MLP neurons of a small language model. Each row is named by its layer, matrix (down: output weights) and neuron, and shows model dimensions 192-287. Each number is 50 + 15 x the weight over its row's rms, rounded and kept within 0 to 99.
A block is one neuron, or neurons of one layer that tend to fire together. After each block is what it responds to, as a language model described it from the Wikipedia text at the highest values.

L3.down26:37 46 47 60 40 41 59 66 69 39 27 40 53 41 33 74 45 64 44 62 46 52 45 35 55 55 76 48 52 48 43 68 41 57 59 79 37 40 70 29 65 63 25 53 66 50 57 49 37 11 57 65 09 55 52 42 63 52 57 58 33 61 57 46 33 31 45 35 64 27 67 44 75 52 52 37 42 41 26 63 76 24 15 39 74 62 43 37 56 53 68 66 52 48 37 58
L3.down175:51 46 59 53 52 58 47 65 55 39 52 45 53 26 47 55 70 61 55 87 79 77 39 50 30 55 66 45 43 49 62 58 48 33 42 54 62 77 67 42 57 53 41 60 45 46 63 59 49 37 55 52 49 35 30 19 41 49 41 28 57 45 53 74 26 39 76 34 33 17 45 12 38 73 53 52 71 51 54 53 35 36 47 55 48 60 66 50 43 33 61 43 42 49 40 48
L3.down302:23 37 66 66 45 58 66 47 91 57 63 41 53 70 31 29 53 34 66 53 77 28 46 45 68 67 53 71 68 60 46 40 52 67 53 15 37 56 40 56 90 38 51 36 40 36 49 59 54 58 56 31 30 62 24 44 53 36 58 50 64 63 28 80 66 55 50 30 33 53 45 54 62 26 73 50 59 57 73 36 44 56 74 36 19 40 37 36 46 65 44 28 33 51 45 66
L3.down390:41 57 51 65 46 53 42 71 69 77 30 27 14 42 31 53 59 17 35 75 59 51 55 47 79 54 47 62 51 64 66 95 37 59 51 59 33 62 53 45 33 68 53 45 45 37 64 43 55 65 57 50 48 42 64 38 38 23 67 47 43 32 53 44 61 53 57 59 58 43 49 41 54 45 45 54 85 55 42 49 66 72 57 69 55 84 57 48 38 78 62 26 44 42 47 41
L3.down417:43 66 59 33 08 44 47 20 33 54 50 55 17 51 14 27 65 41 76 32 77 32 37 39 49 47 48 66 51 56 62 71 51 61 58 29 28 63 55 38 27 69 42 55 17 49 60 46 79 57 42 49 47 58 42 35 21 60 42 38 43 22 51 50 63 59 56 53 44 35 49 63 59 49 48 55 50 43 60 30 65 57 34 52 52 43 63 53 38 40 40 67 82 25 46 50
L3.down514:47 63 40 56 75 57 52 35 53 54 37 48 58 80 44 38 50 49 68 52 34 53 76 44 42 41 43 62 75 51 52 70 35 71 59 26 53 39 65 71 48 39 65 52 59 71 50 64 55 70 42 43 45 62 62 28 41 62 30 46 69 41 67 74 53 31 47 09 49 41 51 30 47 56 60 61 63 45 51 19 46 39 48 38 57 59 60 57 74 13 69 43 53 72 43 37
L3.down543:52 25 49 70 48 68 72 58 67 46 48 36 58 42 42 56 52 20 35 63 50 42 59 55 66 47 38 24 30 49 49 56 62 32 28 51 65 62 47 44 49 32 29 64 54 67 67 56 42 37 61 45 35 73 63 27 42 61 40 37 55 52 51 72 26 34 46 33 70 38 37 23 71 37 69 32 60 46 42 64 62 52 71 56 69 48 61 47 63 30 53 28 23 06 46 56
L3.down713:50 52 60 32 40 43 25 51 58 72 48 55 46 56 68 62 49 41 47 50 78 70 30 49 56 65 69 37 53 58 55 53 54 92 54 57 75 53 52 39 26 35 43 38 47 58 53 40 60 51 46 34 41 52 45 46 60 53 34 48 59 23 76 60 44 51 56 35 71 51 64 59 80 53 44 41 46 27 66 56 28 22 60 40 40 75 50 27 37 38 44 71 33 51 31 71
L3.down782:37 44 44 53 38 31 55 67 46 48 58 40 61 73 62 41 54 37 55 44 46 50 33 63 57 30 22 43 39 28 41 61 68 68 38 35 57 40 70 39 34 55 66 44 60 25 75 47 78 32 38 42 69 45 66 56 64 41 40 76 63 56 43 49 49 44 39 47 65 40 34 42 24 73 28 42 29 44 20 27 49 53 38 85 61 79 81 64 57 63 39 32 53 60 68 43
L3.down976:49 40 40 44 35 42 55 62 42 73 36 49 70 48 38 54 59 46 48 47 70 44 48 63 35 77 65 51 19 32 51 34 57 43 41 54 37 62 56 56 67 44 67 66 51 30 39 70 34 52 54 82 49 88 47 34 30 50 31 45 54 38 70 64 53 44 43 56 47 21 39 24 51 53 39 45 42 60 21 55 74 52 78 49 21 47 58 45 50 21 44 51 56 50 53 57
L3.down1161:39 46 26 65 45 47 34 55 41 55 40 60 70 60 63 60 46 38 35 30 65 68 52 50 59 45 63 62 22 37 51 45 65 34 50 65 43 45 49 41 59 45 52 78 73 56 32 65 45 52 54 66 42 39 67 28 27 36 36 52 71 51 56 73 60 46 59 42 42 37 57 41 52 48 64 32 53 59 37 35 69 70 64 46 25 50 38 70 37 36 60 57 32 54 62 57
L3.down1280:49 38 71 49 26 48 54 68 44 28 35 27 43 64 50 72 28 27 69 35 43 51 81 52 48 53 51 53 30 29 60 45 14 27 31 28 51 31 70 71 30 39 68 59 60 37 54 62 57 68 67 44 59 30 59 63 59 52 53 61 56 44 32 68 18 49 41 41 72 64 41 49 58 73 51 73 65 43 29 34 40 40 51 60 57 36 41 66 60 60 49 44 28 31 37 73
L3.down1317:68 39 57 34 22 40 36 45 69 37 52 24 66 49 59 90 60 54 38 50 50 39 74 58 48 55 64 21 22 55 46 31 38 85 17 34 78 64 50 65 31 42 79 70 50 57 53 33 47 43 42 40 24 43 54 27 43 53 25 49 16 50 32 63 67 58 60 47 47 43 65 47 45 65 11 48 48 47 40 52 29 64 32 45 08 36 70 26 54 51 46 48 55 53 57 31
L3.down1518:52 59 44 50 32 42 44 66 68 56 65 34 50 42 65 50 28 28 34 56 72 93 15 26 58 29 27 67 68 39 34 69 41 62 62 68 54 44 64 32 52 31 26 50 45 27 59 50 30 73 59 48 95 35 57 46 29 42 21 44 57 60 38 50 42 43 61 50 65 51 45 42 57 51 44 38 38 26 61 45 54 27 65 60 58 53 50 45 21 50 58 55 41 54 29 79
L3.down1520:32 47 57 47 32 56 41 35 37 67 41 46 64 48 44 59 69 59 58 74 99 19 42 52 41 66 31 24 69 57 37 36 54 60 54 24 24 53 57 54 51 49 68 66 55 59 38 43 25 63 33 56 67 65 44 56 51 63 44 33 59 30 32 36 47 62 71 29 56 50 64 13 34 43 57 57 48 33 43 25 62 46 58 47 50 49 37 57 60 08 47 48 72 65 76 45
L3.down1566:34 60 39 54 44 52 39 86 56 47 54 71 68 09 63 61 52 49 77 69 58 66 32 40 46 61 75 53 78 28 62 49 27 12 39 61 33 23 37 69 28 53 40 90 34 62 21 22 55 34 56 71 62 42 59 27 39 50 44 42 53 65 39 52 51 44 28 51 56 50 63 60 53 73 39 58 60 72 78 67 67 50 32 44 37 75 23 47 56 54 24 39 53 37 48 43
Description: Mid-word fragments before suffixes. Word-internal pieces in the middle of longer words, just ahead of a suffix such as -ation/-ate/-ence, e.g. Approp|ri|ations, gradu|ating, Expl|or|atory.

L7.down308:15 46 53 59 64 72 58 47 48 67 22 63 62 52 36 57 67 45 42 37 19 60 51 32 58 61 77 24 63 43 40 44 50 54 59 55 46 56 68 22 59 48 59 64 46 26 54 56 64 23 57 49 46 70 78 60 47 32 52 34 56 54 32 63 35 47 68 40 57 46 51 66 46 56 37 27 43 70 43 61 46 29 46 69 73 26 49 44 53 32 61 67 22 56 64 11
L7.down632:35 37 32 56 38 50 55 68 70 37 49 49 37 43 41 69 68 55 44 48 58 41 60 62 65 72 66 61 34 32 61 43 50 33 51 45 46 62 69 40 43 35 65 19 45 39 52 32 48 40 46 40 63 49 61 52 43 36 45 05 30 22 35 58 57 20 49 49 72 74 64 50 44 55 54 62 29 61 42 35 53 49 61 55 44 43 56 41 51 59 71 49 48 55 24 96
L7.down1033:37 83 69 53 29 73 31 65 48 36 58 33 38 45 65 39 33 50 61 58 42 46 33 37 45 53 56 47 46 59 80 86 57 44 66 75 59 65 54 66 56 15 52 53 41 42 40 49 58 48 61 58 47 58 54 26 50 39 52 47 59 75 23 84 44 35 49 76 30 62 51 28 43 54 55 32 37 50 47 67 51 26 41 47 44 59 25 34 54 40 33 46 78 52 33 24
L7.down1287:41 50 32 37 00 63 38 57 25 15 40 48 54 42 49 41 61 47 55 42 48 41 59 49 63 13 49 39 65 76 32 57 69 64 64 39 67 32 59 77 81 70 77 52 62 51 29 55 45 49 60 24 54 32 41 63 59 48 48 59 58 60 45 49 40 60 60 74 81 73 39 42 48 54 40 40 33 46 61 17 73 77 65 52 44 58 41 65 32 62 62 74 57 51 72 51
Description: Openers of place, time or name. Sentence-initial "At" (At that time) plus at/over/near before places or times, and first pieces of names like At-kin, Al, Car-rie.

L3.down295:40 54 44 41 18 48 38 45 52 81 61 32 49 57 47 63 52 44 32 38 56 49 53 77 34 62 22 46 59 50 55 71 59 47 53 33 08 44 69 44 53 57 63 50 38 56 25 38 61 52 49 48 59 29 71 50 59 51 77 36 47 55 49 44 46 35 49 44 76 23 42 65 48 37 67 50 46 64 47 36 92 54 68 49 66 47 54 36 29 29 57 29 79 53 55 15
L3.down344:54 51 38 43 46 54 49 33 44 86 36 94 71 56 82 49 31 58 28 46 28 68 58 59 47 53 23 63 75 35 55 50 49 38 31 66 53 65 51 43 44 47 53 57 36 54 43 50 30 45 30 67 64 20 49 57 54 50 37 52 55 39 56 49 26 62 64 44 50 45 70 78 23 59 24 55 57 66 66 53 78 38 35 30 32 70 56 53 32 59 39 79 20 62 46 56
L3.down380:28 69 57 33 41 54 36 73 68 49 38 55 63 43 62 54 53 30 38 38 40 44 66 55 79 54 30 30 29 53 50 51 63 56 43 39 59 49 52 48 72 58 48 53 37 29 17 53 70 52 41 17 46 56 61 44 78 64 50 60 61 57 52 30 55 64 58 52 81 58 88 74 24 52 50 45 49 53 27 47 35 46 19 61 34 57 53 38 41 70 78 28 59 84 49 33
L3.down551:59 34 58 53 45 54 63 36 31 47 61 38 54 42 25 51 55 52 36 40 35 49 50 50 63 49 17 53 78 61 55 59 49 46 41 33 28 78 67 44 41 07 27 53 36 78 31 21 69 23 50 50 60 26 52 51 55 48 70 53 20 62 42 75 31 48 48 60 56 55 60 76 59 60 67 63 43 72 41 75 64 58 39 32 42 43 43 22 32 96 42 61 35 28 70 57
L3.down559:27 90 48 65 41 37 68 51 55 52 32 52 27 39 33 47 68 34 17 53 56 63 57 46 73 51 30 29 55 81 47 49 57 85 57 56 82 29 46 60 61 61 86 56 47 32 30 61 55 67 35 25 25 52 74 57 25 48 52 34 60 50 55 28 41 37 43 28 42 69 64 80 64 31 34 40 50 68 56 29 43 43 65 21 54 55 51 31 57 65 52 48 57 59 44 58
L3.down594:39 55 38 41 39 50 42 53 35 37 67 44 73 48 58 58 52 61 63 53 59 44 61 71 56 58 73 46 55 35 53 55 49 24 39 48 54 32 26 50 71 57 57 56 29 34 56 32 83 51 37 39 65 35 55 71 69 44 50 58 56 53 23 69 32 35 69 37 70 44 51 58 34 54 81 59 47 35 47 53 24 57 21 68 41 39 79 92 42 68 42 58 49 37 40 32
L3.down694:31 40 29 36 40 62 81 61 77 91 34 25 70 57 43 58 45 58 62 49 50 56 33 50 21 79 42 64 07 30 78 54 57 37 48 57 63 50 66 58 99 45 49 40 43 36 56 63 72 45 51 69 47 43 49 58 46 62 37 29 41 68 54 77 48 46 93 53 33 52 42 51 52 59 42 37 57 42 50 72 45 40 30 57 45 64 45 83 29 43 28 52 70 39 43 53
L3.down759:49 56 30 78 21 69 51 77 67 48 63 37 59 48 49 66 49 63 44 87 39 38 33 60 16 76 60 49 45 70 29 41 72 56 65 32 34 29 56 54 38 69 55 41 59 47 77 52 63 45 57 40 22 55 39 65 56 39 32 34 54 58 52 34 35 70 75 53 24 61 25 53 63 57 45 25 65 19 73 44 43 49 35 47 50 51 41 51 47 48 50 53 40 45 49 36
L3.down898:06 46 58 56 57 79 24 41 40 62 59 42 65 65 32 38 52 46 53 34 44 48 53 66 46 80 52 78 57 52 69 61 70 64 46 81 41 43 52 53 29 40 72 27 36 25 38 56 51 37 77 58 30 65 38 43 41 48 44 54 48 67 32 40 51 52 49 59 28 59 68 52 29 45 08 34 40 51 49 55 49 24 60 63 40 26 47 47 45 66 57 65 80 42 64 58
L3.down977:32 56 72 50 44 55 25 36 69 45 41 53 60 48 43 41 46 64 44 57 55 59 35 41 63 49 42 54 42 62 54 44 30 67 63 30 50 53 58 24 45 42 48 45 41 37 69 35 62 52 30 25 41 45 37 68 49 45 48 60 89 67 45 55 49 32 58 44 63 56 60 76 56 47 31 49 35 50 63 51 59 56 60 28 47 71 69 44 41 49 45 44 59 41 54 47
L3.down1087:59 46 30 55 38 28 53 58 61 67 32 57 70 57 55 56 40 65 45 80 21 42 60 58 68 55 67 47 37 48 37 74 50 21 43 40 23 10 33 46 58 26 51 43 52 38 63 31 68 37 34 48 32 22 49 57 41 51 53 63 52 36 46 45 74 66 51 36 49 41 53 43 76 61 81 51 37 55 51 49 87 63 51 52 38 61 41 49 65 65 57 33 58 44 39 56
L3.down1136:77 55 52 70 54 41 35 78 38 47 37 50 41 69 39 46 18 16 46 47 31 36 38 43 45 62 49 53 62 47 52 33 44 59 39 40 22 38 31 78 36 75 40 51 38 62 70 51 51 35 67 34 37 48 44 82 59 21 66 31 51 54 71 64 61 44 55 52 56 61 41 63 34 39 29 60 36 55 82 32 75 31 62 11 46 50 52 47 69 50 63 64 51 48 74 50
L3.down1156:40 40 50 52 34 63 57 74 52 51 52 61 62 47 59 43 85 77 56 50 41 51 38 68 32 57 62 52 46 45 19 31 56 47 41 10 33 54 35 37 56 42 32 53 65 38 49 62 44 66 49 41 73 49 46 62 53 49 50 73 41 18 67 42 72 47 60 49 58 37 50 50 80 14 51 60 22 46 59 61 42 51 39 62 27 40 51 63 49 47 39 48 16 50 63 63
L3.down1181:35 36 65 72 25 86 43 10 64 66 38 72 35 71 55 47 38 56 44 49 36 60 40 42 55 45 63 41 56 44 27 42 65 46 45 78 72 62 67 47 51 40 65 38 32 72 72 75 49 71 61 44 78 39 60 21 58 44 43 53 30 57 79 53 35 32 45 34 60 51 63 46 51 76 39 29 78 48 61 37 29 36 69 69 81 39 29 43 60 56 46 32 22 48 47 38
L3.down1196:20 35 50 78 41 50 51 61 83 49 64 56 54 36 54 24 68 26 52 61 42 35 56 86 47 46 43 46 57 48 31 39 60 24 48 51 54 78 34 69 73 26 50 59 57 44 40 65 42 44 78 52 33 43 42 58 48 79 37 29 52 30 50 61 42 45 39 93 61 29 65 64 42 61 44 64 41 57 65 65 36 41 45 63 64 65 52 61 48 53 22 42 46 33 49 58
L3.down1339:23 59 25 68 38 56 50 43 49 49 53 47 57 41 50 44 38 34 39 61 42 36 28 34 50 75 29 34 58 56 50 43 44 39 33 89 69 38 46 45 63 63 36 47 41 72 43 42 94 32 60 24 45 33 74 46 63 38 48 53 50 31 39 90 66 55 61 48 56 61 57 92 34 45 43 46 40 66 40 61 33 28 38 63 56 74 28 32 48 78 52 70 40 57 49 27
Description: Opening parenthesis after names. Opening parentheses (and row-ending line breaks in tables) after a name or noun phrase, introducing dates, scores, glosses, such as (born, (1915, 6–7(2–7).

L7.down494:46 65 62 23 63 39 46 59 43 29 58 71 54 52 42 51 57 40 46 69 62 79 73 80 44 35 61 59 50 33 63 54 55 23 51 48 66 49 35 40 57 63 46 42 32 46 79 38 49 29 37 86 73 74 42 31 34 23 61 59 63 44 55 53 65 46 44 44 51 43 35 61 29 39 61 50 61 66 40 56 57 70 31 45 56 57 36 88 42 57 60 44 41 48 38 49
L7.down612:75 26 48 25 66 75 53 54 37 45 45 42 46 64 43 56 40 59 44 58 39 52 37 95 31 58 49 43 69 69 64 46 24 20 37 30 46 38 55 33 34 38 45 46 50 49 80 70 12 47 50 60 37 44 59 53 53 48 62 95 28 49 48 73 41 55 28 44 60 42 44 24 58 61 09 39 60 53 75 30 54 65 68 50 37 28 52 68 54 75 38 47 36 60 49 60
L7.down1003:40 93 68 63 74 76 53 40 45 34 44 65 86 38 36 58 42 55 80 82 70 54 66 51 58 29 55 35 49 34 34 50 54 46 24 60 38 47 33 43 35 24 37 46 47 58 92 46 53 46 28 44 62 40 55 28 68 48 66 73 26 12 59 25 34 29 45 42 43 57 54 39 51 45 60 15 49 47 52 20 62 66 58 26 28 56 55 45 27 35 61 56 47 37 37 57
L7.down1215:54 53 31 55 48 32 39 68 39 45 33 52 56 44 57 26 14 23 54 50 50 39 54 41 47 71 58 58 58 35 68 43 30 51 41 59 46 74 57 84 43 23 58 29 52 83 39 26 29 52 64 79 66 29 36 51 35 40 47 29 56 62 57 52 61 68 50 54 41 99 43 42 63 62 30 45 31 41 56 25 54 42 47 67 49 59 36 96 58 71 16 46 56 52 33 68
Description: Mid-word subword fragments. Interior word pieces following a short word-initial fragment and needing more to finish the word, such as cl-in-ical, d-ens-ity, prec-ip-itation, rece-ptor.

L5.down761:46 61 53 11 60 43 24 68 46 46 60 35 46 53 40 55 63 20 44 54 56 66 58 27 37 39 84 37 46 69 64 49 35 64 22 54 49 67 42 58 41 46 46 52 60 47 27 75 69 76 41 25 09 60 45 77 69 40 46 42 54 68 38 57 62 40 59 40 43 25 69 78 31 80 50 69 63 35 57 16 52 35 39 72 69 64 52 67 54 72 65 51 33 57 43 37
Description: Clause-initial prepositions. Prepositions opening a new sentence or clause, usually before a date or phrase: In 1528, On 26 January, For example, According to.

L7.down760:51 50 48 48 41 42 58 63 20 56 74 72 42 45 31 42 57 40 47 36 50 53 55 53 64 46 41 43 42 59 49 28 52 44 56 56 55 52 58 55 60 58 29 46 33 34 50 65 26 70 54 71 54 62 14 61 47 51 45 35 54 50 69 20 47 54 37 34 52 46 31 31 59 42 32 61 50 52 53 36 59 45 76 58 25 42 59 83 33 45 72 59 40 56 59 58
L7.down1148:26 39 43 46 36 35 43 24 45 67 37 59 66 33 24 12 40 33 65 45 55 43 65 68 75 39 25 30 44 56 22 51 53 48 38 58 45 45 50 61 51 52 74 39 43 48 57 51 43 46 58 53 44 48 33 50 76 44 25 45 51 44 32 47 67 49 59 49 37 17 33 43 53 64 49 54 34 78 45 52 29 59 54 44 72 40 50 53 41 29 55 93 31 66 63 44
L7.down1296:61 33 52 34 40 55 56 70 41 46 66 40 73 49 35 86 47 57 46 38 52 54 24 46 31 48 48 61 45 58 72 66 64 76 60 56 64 41 45 64 77 38 52 57 18 61 83 66 28 61 50 56 42 37 46 37 52 58 48 55 37 58 53 29 21 56 63 64 56 52 58 67 81 61 57 39 63 36 45 26 56 52 64 43 30 52 52 49 41 42 48 67 48 55 79 47
L7.down1590:80 43 15 45 39 42 67 32 28 46 58 50 46 43 69 53 75 48 40 57 60 47 36 39 71 54 56 56 34 78 56 53 38 53 43 28 52 61 45 60 59 66 62 54 52 43 38 70 50 49 41 56 56 35 42 37 46 38 66 35 55 26 70 17 52 44 37 49 36 67 42 56 32 12 60 65 66 60 52 58 67 48 76 35 87 60 52 52 50 42 82 64 40 63 60 54
Description: Word-initial prefixes and particles. Fires on opening pieces that need a continuation: prefixes or particles like up, over, co (upgraded, overruled, coordinator), hyphens in compounds (self-incrimination, COS-1), and opening parentheses before asides.

L3.down159:43 76 62 55 86 42 35 58 23 20 58 64 68 58 72 42 59 67 52 46 65 74 57 37 32 43 34 32 81 59 43 53 40 63 55 55 35 32 64 41 53 38 24 33 37 41 52 60 62 51 68 47 26 27 48 78 61 51 48 53 58 22 88 50 63 14 37 47 89 41 56 45 37 50 62 73 48 33 36 47 56 82 65 35 40 47 63 56 33 47 56 74 43 64 42 53
L3.down161:37 84 64 51 54 16 64 54 30 41 57 72 44 38 53 53 55 45 52 52 50 56 47 46 67 59 75 41 46 63 51 34 40 58 19 52 71 34 44 60 76 16 23 27 71 55 35 51 46 59 60 65 51 52 17 52 18 60 49 77 58 34 28 46 74 53 60 52 38 42 47 68 55 29 43 69 18 50 26 30 55 65 31 53 67 57 70 35 57 45 63 62 44 59 50 64
L3.down243:53 48 68 56 60 78 46 39 62 50 73 37 74 55 35 36 63 37 34 44 89 65 20 30 16 75 67 43 56 26 67 46 47 51 51 60 41 47 15 68 54 61 53 53 30 30 45 45 41 48 50 59 62 79 55 40 67 46 57 36 20 74 49 66 45 52 29 70 51 42 61 60 51 57 45 61 63 62 70 46 28 55 62 47 66 52 44 56 39 72 38 54 82 57 68 36
L3.down421:25 46 66 23 57 65 65 65 43 30 64 41 55 48 53 39 57 25 60 24 52 52 54 49 46 39 56 50 67 68 73 52 38 36 47 43 44 39 28 60 42 46 37 61 56 19 36 52 45 62 56 54 45 34 25 53 85 29 71 57 52 68 92 35 48 61 40 19 52 40 81 49 44 60 66 45 66 63 55 43 85 63 46 40 71 52 58 26 38 72 45 34 53 47 47 37
L3.down547:49 47 54 60 37 81 49 48 58 39 61 71 45 68 39 61 54 23 42 43 39 69 53 53 41 72 46 61 53 57 61 33 30 45 32 43 26 36 45 53 49 61 33 38 64 47 60 42 72 59 22 43 44 49 40 51 44 88 46 36 72 52 68 38 47 82 50 46 37 54 56 45 70 52 73 51 62 55 52 35 58 42 52 52 39 41 31 70 38 37 48 76 30 70 49 44
L3.down697:81 69 39 49 46 19 58 40 53 40 44 39 57 46 27 31 67 56 30 45 67 37 54 44 49 44 68 43 53 28 43 51 41 32 71 44 25 74 47 42 70 41 42 45 64 45 26 19 48 43 40 58 61 61 51 61 73 56 28 39 59 38 55 56 38 48 54 41 43 27 70 24 38 25 52 50 74 37 65 55 75 49 61 50 54 41 45 62 07 50 40 33 37 41 55 54
L3.down930:52 49 51 52 38 68 63 25 45 22 38 30 50 66 57 55 30 59 52 51 32 50 34 59 66 67 53 69 69 34 43 39 74 57 43 52 47 35 72 37 35 59 40 23 38 38 54 64 39 36 32 36 62 26 40 75 44 29 23 41 18 57 41 41 62 49 49 47 46 54 75 58 53 75 62 69 31 46 67 42 47 66 67 13 37 56 26 38 60 55 29 49 21 54 42 43
L3.down1089:45 38 69 55 54 46 56 39 88 39 34 73 46 63 63 45 56 77 15 50 46 65 41 24 44 62 71 49 41 43 55 43 57 41 31 31 31 91 53 65 39 53 56 50 33 32 13 50 34 54 45 43 66 40 31 43 52 60 38 50 55 46 79 52 62 41 60 82 46 34 94 37 40 45 39 70 45 67 93 45 48 33 37 32 42 19 32 35 25 35 49 47 52 61 29 24
L3.down1123:99 57 57 45 17 39 36 52 77 41 53 53 44 38 32 70 45 54 38 44 54 66 43 34 38 56 47 39 70 40 37 37 07 49 56 66 50 44 46 83 47 48 46 54 61 43 43 23 52 53 54 26 47 52 47 39 52 71 49 50 46 32 65 49 48 53 29 55 54 64 75 27 63 57 49 63 60 42 64 71 59 57 62 61 33 95 31 60 51 79 50 73 60 43 45 55
L3.down1138:63 57 86 31 57 41 12 72 73 32 54 44 44 41 71 60 40 44 58 44 60 48 25 40 18 47 43 36 50 41 74 31 64 62 58 49 62 72 60 77 41 38 44 67 66 44 56 71 35 68 73 58 47 52 30 48 51 34 49 41 28 53 77 51 66 25 33 44 74 38 62 57 35 56 58 38 51 33 74 35 48 69 57 41 56 57 59 58 59 61 47 38 56 63 43 55
L3.down1324:13 44 45 39 57 41 43 27 61 46 39 49 42 50 38 57 51 44 62 37 44 46 67 50 47 29 53 49 68 63 23 73 53 46 53 64 35 51 44 78 31 58 55 62 46 48 67 44 45 61 61 57 60 28 38 79 31 57 64 48 59 57 50 37 19 44 37 47 56 55 77 48 63 58 56 55 46 65 22 41 55 60 67 08 36 45 55 43 17 43 43 60 55 54 69 67
L3.down1508:33 62 57 35 52 58 41 34 61 50 50 73 64 54 80 64 52 54 32 52 83 51 56 28 58 63 73 40 47 49 83 52 51 49 41 44 50 47 56 29 57 33 57 51 69 68 40 39 22 30 79 54 19 41 28 74 61 56 58 59 52 49 31 49 71 47 41 37 65 53 76 64 26 54 53 59 69 22 47 72 56 70 42 46 62 34 65 40 24 52 65 56 40 44 64 51
L3.down1541:48 61 49 72 72 48 51 66 53 57 49 33 34 48 36 47 60 25 56 76 55 64 67 71 53 51 38 65 35 46 50 66 46 28 36 76 38 64 49 56 41 75 60 62 70 55 36 51 27 49 35 45 39 65 70 59 51 55 57 55 54 29 40 47 61 69 60 60 49 43 51 31 57 42 58 52 60 58 45 57 38 59 16 36 24 47 36 45 60 69 37 31 47 66 24 75
L3.down1545:23 54 55 28 22 45 28 36 76 46 56 68 53 46 59 35 43 22 33 42 59 49 46 50 68 41 78 45 46 35 84 56 35 40 55 58 57 30 55 45 58 70 55 83 34 45 58 50 26 69 55 48 62 58 39 59 57 47 27 49 41 71 58 41 55 38 47 40 58 49 60 69 36 25 65 55 74 42 49 38 42 54 71 53 69 42 66 62 29 74 77 68 46 49 60 37
L3.down1582:58 63 39 12 55 50 61 38 56 18 36 58 54 51 76 60 75 38 46 41 71 50 58 49 56 54 80 30 34 57 67 21 48 68 44 38 32 45 41 59 38 50 52 62 70 68 59 54 25 22 81 35 37 52 30 61 56 54 46 54 60 53 37 38 68 52 52 32 69 59 33 56 51 54 51 88 33 28 29 50 32 56 39 79 57 28 57 60 39 36 71 68 41 40 61 36
L3.down1593:39 56 64 63 60 35 64 49 63 31 47 43 44 46 40 46 33 61 54 43 49 78 55 68 40 63 70 50 31 49 72 54 52 55 47 18 71 46 46 54 23 73 58 48 70 02 40 70 46 43 46 42 46 41 63 66 67 27 54 47 24 54 38 51 40 32 26 39 59 60 40 39 38 62 40 61 60 43 23 36 51 64 36 52 43 39 35 44 43 45 65 29 73 60 53 42
Description: Sentence-opening adverbial prepositions. Prepositions and subordinators opening a new sentence or paragraph to set time, place or source, like At, In, According to, plus the year digit after In.

L5.down998:41 41 34 73 49 61 54 70 67 44 25 35 77 32 82 23 52 64 49 49 69 55 43 37 46 43 58 33 40 65 21 39 39 71 31 53 62 47 42 03 64 27 57 50 37 26 61 40 67 32 33 27 45 65 67 37 71 38 08 39 46 44 34 56 46 49 68 37 42 50 56 47 36 52 57 41 39 74 46 45 60 74 42 45 77 59 51 48 39 35 67 54 56 63 59 58
Description: Quotes, parentheses, split c-words. Quotation marks opening or closing titles and phrases, opening parentheses, and split-off word-initial "c"/"C" pieces such as c|ost, c|up, C|andidate.

L5.down589:34 21 57 38 68 32 55 38 29 54 32 60 41 27 54 34 70 79 47 63 74 62 33 29 52 48 73 66 53 17 98 39 71 82 73 69 72 47 50 58 60 60 55 71 60 42 48 68 67 47 37 49 70 46 55 31 64 23 15 58 44 62 78 51 34 36 41 67 46 40 56 42 39 43 28 59 61 44 53 45 62 54 46 38 59 45 45 48 41 46 55 31 59 60 56 49
Description: Mid-word linking syllables. Short word-piece fragments in the middle of long words, often Latinate, just before a suffix like -ation/-ary/-ous, as in calc-ul-ating, evac-u-ation, prel-imin-ary.